From a checkpoint of a small transformer trained on Wikipedia: 426M tokens.
MLP neurons of a small language model. Each row is named by its layer, matrix (up: input weights) and neuron, and shows model dimensions 16-143. Each number is 50 + 10 x the weight over its row's rms, rounded and kept within 0 to 99.
A block is one neuron, or neurons of one layer that tend to fire together. After each block is what it responds to, as a language model described it from the Wikipedia text at the highest values.

L10.up16:55 57 43 44 33 52 42 66 51 53 51 63 47 65 51 49 52 47 48 60 44 52 38 24 71 46 29 55 49 47 46 62 72 50 35 49 42 56 42 53 57 65 38 43 49 52 55 42 47 60 40 51 38 46 53 47 32 46 43 44 47 38 66 47 43 38 44 54 66 43 43 59 57 51 69 54 64 48 40 53 49 45 49 48 69 62 55 41 57 34 50 46 45 50 55 51 24 56 43 51 72 42 47 58 71 47 62 43 35 46 66 48 55 45 56 43 47 60 48 52 57 30 46 52 57 70 51 36
L10.up36:61 59 56 59 36 35 56 36 51 43 33 45 54 55 60 59 45 54 50 52 55 59 37 56 62 55 53 49 55 35 58 38 46 40 53 63 48 61 47 42 42 53 54 49 48 67 43 40 51 49 56 74 61 56 47 70 38 39 41 47 59 63 46 51 67 60 37 43 52 38 42 29 52 43 60 32 59 40 66 73 56 45 52 55 51 51 36 42 49 46 51 37 49 36 57 48 40 38 49 43 55 55 39 58 46 52 53 61 61 67 40 34 46 45 50 59 58 60 44 72 30 47 70 52 60 44 24 56
L10.up106:44 44 38 38 66 33 50 60 43 31 58 57 50 58 66 49 43 55 53 53 57 46 36 65 39 34 49 51 37 39 48 58 66 62 63 64 44 44 51 46 48 51 49 38 66 48 67 62 36 49 44 52 39 51 31 52 59 49 48 36 44 51 40 51 50 54 43 39 63 60 49 50 61 39 76 31 58 76 44 60 34 46 71 54 32 56 56 46 42 37 46 40 41 51 58 53 35 71 67 54 56 41 49 37 56 56 55 47 40 46 49 55 43 45 61 56 38 59 63 52 38 45 32 49 61 41 61 54
L10.up132:42 45 55 60 59 42 52 46 30 50 50 37 63 38 64 58 62 36 42 56 64 59 49 40 42 43 62 57 55 41 53 46 56 51 58 70 58 44 71 42 29 54 53 48 56 59 65 49 39 59 51 58 44 62 39 56 42 54 34 38 32 51 49 54 65 37 52 43 62 52 49 36 54 54 63 72 49 59 51 58 28 45 40 64 39 34 54 33 66 56 44 46 36 41 45 50 56 40 20 51 43 62 42 62 48 73 52 45 61 48 50 28 42 68 48 58 55 57 58 53 55 66 53 49 48 49 56 46
L10.up167:44 57 45 31 51 58 48 51 60 16 28 52 44 55 69 44 36 60 55 59 57 27 41 58 73 36 40 54 44 44 44 38 53 43 57 56 40 53 68 46 45 51 43 36 38 42 53 48 51 56 60 44 58 70 39 42 51 52 50 54 41 44 58 41 77 58 39 35 63 56 39 41 59 48 67 44 48 62 46 70 37 55 33 68 30 53 44 34 42 42 63 54 31 61 51 58 55 46 55 52 64 33 52 43 52 62 43 64 50 57 55 43 46 47 50 54 38 66 51 56 67 70 45 55 54 53 45 47
L10.up339:41 64 47 60 31 75 51 71 55 30 43 61 68 53 50 35 82 59 48 47 40 33 54 42 48 39 41 45 50 39 27 56 73 54 44 43 39 68 43 48 49 34 49 62 43 46 54 60 37 47 51 72 51 70 57 44 47 40 58 47 38 37 51 31 43 54 43 56 47 40 43 52 45 53 51 52 42 45 49 68 45 46 46 57 34 48 51 49 39 39 37 53 39 58 53 57 32 55 60 54 47 36 58 43 46 52 50 54 49 70 58 49 50 45 55 43 46 58 46 61 49 49 68 45 64 68 61 34
L10.up352:57 41 54 41 41 54 41 41 45 42 48 58 65 50 73 65 69 55 39 60 35 46 46 46 63 52 52 51 49 52 62 55 60 41 44 51 55 45 49 61 47 31 69 46 54 42 53 55 42 65 36 55 38 69 39 51 38 42 54 31 54 37 45 48 56 61 23 60 60 40 45 68 32 49 61 63 61 50 56 49 28 39 49 57 55 70 59 41 47 39 67 60 37 57 56 52 50 54 58 43 41 61 60 52 55 47 55 63 46 57 47 38 58 59 37 50 54 46 71 52 47 43 61 45 54 60 48 52
L10.up743:56 47 51 43 54 35 39 48 39 51 56 65 61 55 70 54 42 36 50 65 46 52 66 49 41 59 45 25 50 35 47 62 62 46 44 48 46 35 65 55 47 58 63 56 53 49 63 56 43 54 59 45 62 65 60 47 40 49 46 38 40 48 72 52 53 60 33 42 57 29 50 51 58 36 60 47 63 57 46 56 45 48 60 49 38 58 58 41 67 44 45 55 50 78 57 33 54 51 52 70 47 58 57 38 54 50 44 27 47 46 60 31 61 40 36 48 35 41 55 41 51 55 66 61 47 35 69 45
Description: Location-linking function words. Commas and prepositions (in, of) right after a place or institution name that lead into a larger place, e.g. Albany, New York; University of Utah; born in.

L10.up23:58 49 38 37 59 71 40 60 49 62 54 43 54 54 46 62 46 55 45 56 51 62 42 59 33 48 26 54 37 49 46 58 52 36 56 29 63 42 46 46 69 45 56 60 63 53 44 48 54 38 61 52 48 47 62 28 38 62 38 30 44 53 46 67 47 53 41 47 49 49 65 38 49 52 56 37 52 41 57 56 46 38 62 52 51 41 43 41 44 46 63 46 51 60 38 49 42 70 67 56 51 39 62 53 74 54 48 44 57 39 56 57 40 58 37 16 47 42 44 64 46 65 41 55 47 64 61 51
L10.up104:43 44 55 49 61 58 64 47 59 63 53 57 48 40 69 57 49 43 41 44 57 53 48 53 41 55 58 46 57 33 54 40 48 49 63 49 50 42 44 40 53 57 62 54 44 46 58 50 40 44 79 69 56 26 36 64 42 48 41 41 51 49 57 50 54 30 63 38 45 38 48 42 47 41 59 43 52 34 36 52 40 62 48 48 54 47 55 36 42 37 43 47 56 62 29 47 55 36 48 53 44 45 48 62 34 60 69 38 65 41 51 67 45 43 58 57 73 56 39 49 41 54 52 47 53 47 60 46
L10.up197:64 57 55 46 59 48 36 54 38 64 47 66 47 57 45 55 50 58 36 46 46 61 37 43 53 62 42 51 54 44 47 61 35 51 59 61 50 41 48 56 63 61 55 42 56 46 54 37 53 56 51 64 41 36 60 46 54 36 71 42 35 33 41 56 76 66 37 62 60 50 42 44 37 59 48 46 54 40 54 37 45 32 49 53 58 66 69 50 37 49 72 32 52 38 35 43 51 41 63 53 63 64 41 49 65 51 58 47 52 45 49 49 73 68 51 47 53 44 42 50 40 59 56 64 61 53 71 55
L10.up318:59 53 58 44 52 46 47 46 38 48 49 49 48 43 24 47 55 43 55 50 74 70 53 56 65 35 34 43 67 43 56 56 44 42 63 43 57 44 39 46 59 45 46 72 61 57 51 52 58 59 65 44 52 29 39 46 53 49 66 40 66 33 58 55 55 59 35 62 40 68 47 43 39 53 43 49 46 43 55 42 54 52 77 44 56 41 38 44 47 45 50 36 60 39 62 39 54 80 54 42 53 50 40 43 46 61 46 52 34 42 45 50 68 40 57 42 35 44 47 64 61 55 51 52 49 73 47 42
L10.up362:40 53 37 46 52 56 46 57 55 50 38 57 49 47 53 71 49 60 35 50 51 48 51 53 47 52 51 63 50 36 45 57 72 51 56 56 38 62 36 67 61 41 51 68 49 49 59 43 58 27 61 65 48 43 65 64 38 59 40 54 57 56 42 29 42 54 59 52 56 64 35 38 58 56 48 45 64 54 44 40 38 44 64 65 40 31 64 41 38 57 45 52 32 54 56 41 47 52 63 36 56 53 64 40 53 55 43 61 55 51 61 52 46 44 48 41 55 46 30 46 47 44 66 37 64 44 32 43
L10.up627:55 68 44 59 46 56 51 61 39 57 45 65 56 50 37 46 35 62 45 44 57 74 56 47 49 42 39 50 46 64 69 58 57 49 61 48 56 56 54 26 53 55 50 57 59 51 52 37 45 44 52 75 50 65 34 41 34 39 67 51 49 39 39 55 42 32 44 56 56 55 45 43 58 37 55 48 55 53 17 54 53 45 58 45 37 53 64 57 73 37 42 59 45 52 47 51 35 59 60 39 51 40 57 55 74 51 43 33 57 52 56 54 61 47 54 37 50 38 40 42 44 41 60 48 46 68 53 43
L10.up674:34 48 58 56 51 49 45 65 40 53 50 65 42 71 59 44 36 33 55 61 55 38 69 44 29 55 58 46 43 42 63 43 57 55 55 39 57 33 35 58 49 46 46 53 39 71 81 49 55 43 41 63 52 45 44 48 39 44 42 40 34 44 60 56 46 60 43 47 46 41 26 38 54 38 47 62 54 52 47 29 56 65 56 38 50 56 54 44 52 41 42 44 42 50 50 68 61 57 70 40 37 49 59 37 60 57 53 50 61 52 58 44 55 59 60 40 42 42 50 47 60 44 64 43 39 55 47 55
L10.up716:38 37 51 58 37 63 32 44 47 52 52 73 42 46 44 63 48 43 42 64 41 49 50 47 60 36 54 51 52 42 54 48 56 47 67 24 45 61 45 58 52 46 39 72 43 67 76 55 48 52 50 60 55 39 51 44 46 47 57 30 51 52 49 40 58 46 42 54 45 58 54 36 52 25 53 51 58 54 25 74 53 65 59 54 56 52 50 56 50 63 59 49 50 64 43 45 69 44 47 55 52 40 43 36 46 45 69 53 46 57 51 46 58 62 52 58 61 32 43 60 50 45 57 52 55 69 52 60
Description: Mid-word name continuations. Middle word pieces inside a rare proper name or term that already appeared earlier in the text, such as Feld-b-lum, Gun-For-ce, Vaakev-and-ring.

L4.up26:56 64 43 46 52 36 52 47 50 45 38 56 65 47 58 45 49 47 39 49 63 67 53 49 57 52 44 61 56 61 47 52 49 39 56 46 58 47 66 51 63 55 58 47 52 54 56 50 38 64 45 62 81 27 60 55 59 34 50 60 51 55 49 43 47 57 46 70 65 54 59 45 41 43 45 74 42 61 26 61 55 46 34 37 57 45 54 55 60 52 68 51 43 42 48 59 49 58 61 63 57 23 33 49 62 48 36 44 42 47 61 44 67 51 46 36 61 46 41 33 35 49 56 48 45 65 44 40
L4.up174:37 56 41 27 50 50 37 40 38 76 34 25 49 56 55 60 55 49 46 47 51 58 49 56 47 33 41 45 64 41 55 58 32 47 33 43 49 57 50 48 81 53 47 66 66 48 51 55 58 48 45 48 59 49 49 52 57 52 54 46 53 52 49 54 51 61 32 62 52 59 38 39 54 42 38 61 49 48 60 56 43 59 65 46 46 37 48 54 53 52 53 38 43 45 31 41 79 55 69 72 54 48 56 56 59 52 48 50 75 44 46 50 44 57 46 72 50 43 58 54 46 43 63 38 53 50 59 48
L4.up265:45 50 63 63 56 41 50 36 53 22 68 57 53 48 35 53 66 49 22 38 47 68 43 64 48 44 71 64 62 59 53 57 57 39 52 54 47 55 64 48 45 39 39 55 51 42 38 40 34 52 50 57 54 46 48 57 51 51 51 61 41 60 38 45 75 48 42 51 55 40 48 57 57 39 59 53 51 69 21 59 49 51 22 44 48 39 56 51 39 62 48 63 46 43 53 56 45 45 54 59 45 59 34 54 37 41 50 50 45 57 51 52 50 50 60 42 57 55 37 51 55 38 46 37 45 51 59 41
L4.up673:51 44 64 58 61 29 45 32 54 33 52 47 63 56 54 57 48 56 51 47 45 53 36 49 57 51 39 50 50 42 56 44 59 49 47 49 56 48 41 62 57 60 49 53 46 46 40 51 52 66 30 54 63 61 44 38 41 31 53 32 52 49 51 62 66 59 49 52 55 53 58 19 59 57 49 49 48 52 30 54 48 61 40 51 49 32 67 44 26 49 75 37 49 60 72 53 44 52 60 61 31 43 41 48 52 58 40 67 50 58 54 31 52 61 59 46 54 47 52 41 58 55 55 56 43 66 32 28
Description: Mid-word name fragments. Middle or final subword pieces inside multi-token proper names and rare words, such as Pier-ce, Ul-tra, Roess-ler, Fri-da, Flamen-co.

L10.up57:57 45 34 49 62 45 49 36 68 40 53 56 43 41 49 56 42 59 56 33 47 47 54 40 49 36 43 52 57 42 52 49 49 44 61 50 66 48 66 40 44 61 59 59 49 28 22 45 51 49 46 61 64 47 47 43 44 47 53 36 40 58 63 37 58 27 50 38 60 49 51 51 45 53 63 62 44 73 65 45 33 48 43 72 57 40 43 39 53 47 60 56 41 56 67 43 62 53 33 42 59 48 42 52 63 49 53 50 46 47 60 48 60 41 46 49 38 63 68 44 46 42 55 49 56 38 48 45
L10.up119:39 64 43 56 38 53 53 47 53 48 50 50 49 57 56 31 54 41 51 48 65 61 47 46 60 45 58 59 47 38 58 50 55 54 66 54 37 55 52 44 57 46 54 48 51 53 62 38 58 48 66 42 46 35 58 57 53 50 47 74 58 44 65 46 41 57 57 63 46 48 43 64 45 29 45 57 51 73 60 45 51 57 54 55 41 42 37 40 59 49 50 22 57 37 41 41 58 48 39 60 52 52 58 52 59 54 47 53 55 41 38 62 46 20 50 49 38 44 52 36 56 38 41 34 60 60 59 64
L10.up155:56 61 59 41 36 44 63 54 58 50 45 48 43 51 49 62 50 48 40 50 57 55 52 49 58 50 59 42 63 46 43 55 51 60 55 49 45 47 43 45 68 40 54 53 47 54 40 43 44 56 41 51 61 35 62 46 30 57 42 67 38 60 29 52 61 43 38 61 53 51 41 40 48 63 49 62 45 62 63 31 45 56 52 62 67 33 44 37 53 52 44 52 58 30 34 40 35 59 41 36 62 39 50 46 70 37 55 56 37 43 34 34 37 42 42 47 30 49 44 33 75 39 48 36 58 81 55 46
L10.up178:48 66 38 44 63 51 50 58 43 44 51 38 48 61 47 47 56 63 46 47 52 53 63 52 35 41 74 59 65 38 65 44 48 72 44 64 36 56 74 50 50 56 50 42 66 70 37 44 32 48 65 36 50 43 59 43 53 58 64 61 64 45 31 73 43 62 29 44 44 47 46 40 54 57 46 51 41 53 59 52 51 70 48 56 37 42 45 53 59 60 37 41 45 50 45 38 42 57 44 46 60 37 42 44 53 63 45 51 64 57 51 33 68 52 34 57 45 62 45 34 66 34 45 37 45 57 38 50
L10.up454:53 47 45 55 29 55 44 35 42 40 58 57 52 54 71 28 51 61 58 49 48 63 39 44 37 60 57 50 42 57 62 44 46 72 50 57 60 39 35 56 45 54 44 43 35 60 53 62 51 39 52 66 60 60 55 66 40 43 50 64 59 56 43 46 51 38 47 64 52 53 36 60 47 43 50 66 50 58 65 42 39 39 48 51 58 54 46 43 46 34 41 33 51 47 28 57 42 41 48 35 43 40 51 72 63 39 53 55 42 45 35 39 25 42 52 35 48 54 69 54 50 35 66 44 60 60 50 56
L10.up511:54 53 57 54 51 50 31 42 57 62 56 39 70 50 52 54 40 43 45 56 53 56 61 65 54 48 67 49 61 37 51 46 50 78 69 50 50 50 54 58 43 51 47 57 41 49 46 55 55 50 50 44 51 39 54 39 69 42 57 70 65 58 54 53 57 69 50 37 46 53 44 39 52 47 32 50 45 61 67 33 64 44 42 45 41 42 45 69 52 63 33 41 42 39 68 32 54 50 43 57 45 46 45 21 47 41 53 57 57 55 57 44 38 51 72 57 48 49 44 37 56 35 37 47 54 44 41 44
L10.up592:61 57 39 45 40 46 56 46 56 45 35 46 39 42 44 45 51 56 53 47 45 54 63 58 36 63 50 50 36 43 50 45 70 45 43 47 41 51 36 72 59 52 54 50 50 69 61 47 41 51 42 24 71 47 62 63 52 46 61 46 52 50 71 51 47 41 44 54 45 44 46 30 49 48 45 46 39 65 67 47 48 58 73 82 42 39 57 40 69 56 44 55 44 48 50 56 47 29 18 60 51 58 65 56 62 53 47 36 42 38 48 42 50 32 50 50 54 63 59 53 43 50 49 60 61 53 59 32
L10.up673:56 37 28 66 43 54 55 49 67 41 59 40 58 64 48 48 68 71 51 72 52 64 47 56 25 33 50 56 58 60 52 43 62 54 64 53 57 58 44 50 64 47 46 47 64 54 47 55 61 51 49 46 69 59 55 46 39 36 35 59 47 54 47 61 59 32 33 54 55 37 50 56 43 39 52 56 38 58 47 58 47 40 35 43 42 33 48 42 43 37 55 54 66 68 50 34 44 53 41 29 54 61 54 57 67 52 66 51 60 41 46 50 43 37 42 45 43 42 54 54 50 34 55 41 35 51 58 49
Description: Possessive apostrophes and his. Possessive apostrophes after a person or noun, e.g. father's, the king's, school's, and "his" in family or biographical phrases.

L4.up28:50 52 48 37 43 41 28 48 45 36 18 52 39 73 55 25 50 42 51 51 60 33 59 55 49 52 47 59 43 39 63 59 59 40 57 43 46 47 28 41 66 50 65 41 48 73 49 60 54 55 53 50 50 63 54 47 49 49 40 51 57 44 35 69 59 53 59 53 52 72 47 38 54 51 44 50 39 38 45 53 61 53 41 64 56 46 38 57 43 61 34 46 53 39 63 70 55 45 63 55 35 23 46 46 43 53 61 46 61 51 61 53 71 40 51 52 38 60 52 45 41 48 47 50 38 54 53 53
L4.up108:53 52 48 43 42 39 38 40 46 35 51 54 61 55 47 45 62 52 40 57 68 61 48 49 51 30 41 57 46 30 73 71 38 40 57 45 57 53 66 37 48 50 31 56 46 49 67 54 46 46 50 39 54 45 31 45 48 42 52 51 54 54 46 52 56 50 59 42 74 59 64 42 51 52 49 38 58 68 54 67 54 59 38 49 25 51 57 42 56 52 38 59 40 55 37 51 46 64 37 63 76 44 49 45 47 45 50 42 40 47 43 39 34 52 39 50 50 39 51 59 62 60 59 56 45 50 39 51
L4.up381:58 55 25 34 37 44 43 46 45 47 33 60 48 60 56 49 54 61 74 69 38 51 55 33 51 60 46 20 40 35 53 49 55 46 48 53 45 48 44 54 57 55 48 40 49 57 51 52 28 41 46 36 39 49 55 53 45 56 40 47 56 54 42 62 74 54 47 50 52 51 44 46 39 70 77 37 53 54 42 63 53 50 49 46 53 65 45 32 65 33 53 58 32 60 58 63 59 60 35 50 56 50 28 36 71 47 45 48 56 60 80 52 50 55 38 51 42 41 51 43 41 50 55 51 57 51 50 52
L4.up733:46 51 41 41 57 42 44 54 37 44 33 46 70 52 53 58 68 46 60 70 37 41 42 52 45 46 44 57 61 40 59 54 41 47 44 48 59 38 63 41 61 51 58 61 43 46 54 53 42 45 43 44 56 40 66 34 35 46 33 41 65 52 44 47 64 46 47 45 39 53 42 39 59 62 55 62 38 52 60 53 37 40 46 61 36 52 40 49 59 46 44 42 39 59 48 51 46 51 49 49 65 42 54 64 45 40 69 44 51 37 57 40 57 56 31 30 56 71 52 52 32 73 55 42 68 63 65 54
Description: Connector before proper place names. Fires on "of" or "in" linking a title, battle or building to a following place name (Battle of Grodno, Bishop of Duluth, Street in Hebron), and on plural "s" ending section-heading nouns (intersections, podiums).

L4.up75:43 66 66 52 53 50 40 55 27 49 49 38 43 62 37 42 34 49 53 59 65 55 52 53 50 62 51 65 45 57 55 60 48 65 46 22 66 29 54 55 50 45 43 40 61 48 57 40 52 40 34 47 52 51 51 40 38 47 56 31 44 55 49 68 55 47 62 55 52 58 48 47 35 56 47 51 50 52 42 52 48 51 45 48 54 61 48 35 59 62 70 56 53 38 71 45 52 32 69 40 54 67 48 48 57 77 53 55 40 64 39 44 43 53 56 37 35 38 35 59 48 32 39 35 51 49 50 61
L4.up233:47 67 55 49 64 53 41 45 49 59 56 62 44 31 53 43 50 33 69 64 64 38 43 67 55 52 40 38 59 45 51 41 57 47 72 48 45 52 52 60 46 45 47 53 47 44 62 61 64 47 43 32 55 47 58 57 60 47 65 46 56 52 37 70 42 74 45 57 55 56 48 51 53 35 59 41 43 59 35 47 38 64 42 59 45 38 52 48 40 46 52 62 34 31 22 42 56 43 55 42 65 49 81 49 43 39 36 48 41 54 58 69 43 49 51 44 49 56 29 43 42 57 57 44 32 43 52 49
L4.up520:72 50 42 32 59 41 57 61 38 40 42 68 47 50 60 31 49 40 52 42 56 55 43 36 42 52 46 28 41 51 51 53 47 55 70 65 54 50 61 46 50 60 51 48 49 40 67 56 49 42 45 44 54 37 71 39 50 82 39 39 41 55 41 60 47 63 53 52 60 62 43 45 43 45 49 49 48 66 47 53 53 41 54 59 43 46 71 42 39 57 49 54 42 39 35 63 52 37 49 42 72 53 59 44 51 46 31 52 44 56 48 43 51 64 28 49 48 47 45 53 46 55 46 36 52 65 46 57
L4.up703:63 46 38 46 45 49 40 43 49 42 45 50 52 66 62 45 56 46 54 60 62 45 60 49 38 36 46 35 52 56 54 57 53 46 59 51 42 46 55 58 68 44 55 56 45 36 68 60 35 58 44 51 36 55 65 39 62 33 63 35 31 28 61 44 35 64 50 57 56 56 49 55 50 57 38 59 60 39 54 53 62 53 61 58 60 49 54 47 43 43 38 52 50 51 40 47 44 23 32 70 50 42 49 49 42 56 62 47 51 54 53 44 51 63 39 50 54 41 59 40 45 55 57 45 53 69 51 69
Description: Decimal point in numbers. Decimal points between digits in numeric tables such as sports results, stats and climate data (6.99, 0.00, 47.77); weakly apostrophes and word starts.

L6.up517:31 39 43 46 41 50 57 46 48 52 51 51 42 51 59 39 62 62 54 41 49 68 26 52 61 37 48 57 48 57 56 42 51 56 58 52 40 63 47 52 47 72 45 60 64 70 50 54 42 44 37 61 43 29 54 57 49 53 42 52 59 65 51 62 58 39 35 61 46 45 45 35 34 38 41 44 43 50 49 76 63 63 55 64 64 32 63 55 43 53 44 37 37 62 37 44 56 65 67 62 50 36 34 43 57 43 42 31 39 36 59 63 32 56 52 62 54 49 53 49 50 36 56 36 43 40 54 56
L6.up527:64 63 52 50 41 54 40 55 58 60 69 28 47 59 50 40 50 51 58 43 58 50 39 64 47 50 57 54 51 47 70 49 48 58 62 41 44 70 51 46 47 56 33 73 44 62 52 43 38 46 48 56 50 40 48 41 41 49 47 59 76 54 43 47 38 72 43 55 38 46 34 51 47 48 51 37 55 58 42 50 43 55 52 46 52 35 48 53 52 63 43 50 46 63 52 37 41 62 58 44 45 39 37 49 59 56 36 43 52 34 45 54 42 53 67 63 31 40 46 47 63 34 57 48 53 62 43 35
Description: Name-attached joiners. Apostrophes and hyphens right after a person's name or "he" (he's, Edward's, Karl-Adolf, Broby-Johansen), plus mid-word pieces and commas inside names and lists.

L6.up142:52 32 41 59 46 53 48 56 44 43 52 50 47 52 33 40 35 16 66 52 56 51 41 45 51 36 57 59 47 50 55 39 63 52 50 46 43 51 50 53 52 39 54 59 55 57 47 54 65 47 61 67 41 39 54 45 60 45 67 49 44 38 41 47 62 37 66 47 44 50 49 47 54 60 39 58 65 38 47 55 46 57 53 50 58 46 48 47 49 63 52 58 51 47 57 62 52 47 68 48 41 66 55 63 38 88 62 77 54 49 61 50 37 58 44 34 42 34 44 47 36 58 61 43 54 44 47 45
L6.up343:58 57 31 45 51 46 42 42 48 55 54 39 62 40 54 36 39 33 66 62 68 53 65 58 34 52 45 49 52 63 35 55 49 45 49 45 58 51 54 44 47 54 44 48 76 68 49 50 49 46 45 61 66 45 48 63 51 53 55 37 45 37 51 77 69 38 78 52 63 59 59 50 51 36 31 54 79 44 41 26 60 53 29 51 47 46 55 44 57 50 43 46 37 55 42 49 56 44 43 53 50 43 44 48 31 52 46 46 47 31 44 50 46 54 57 53 74 44 60 45 48 44 61 50 46 39 50 46
Description: Mid-word name fragments. Short subword pieces inside multi-token words, mostly proper names, foreign terms and titles in lists or tables, e.g. Volod-ym-yr, Ta-ta, mor-c-illa.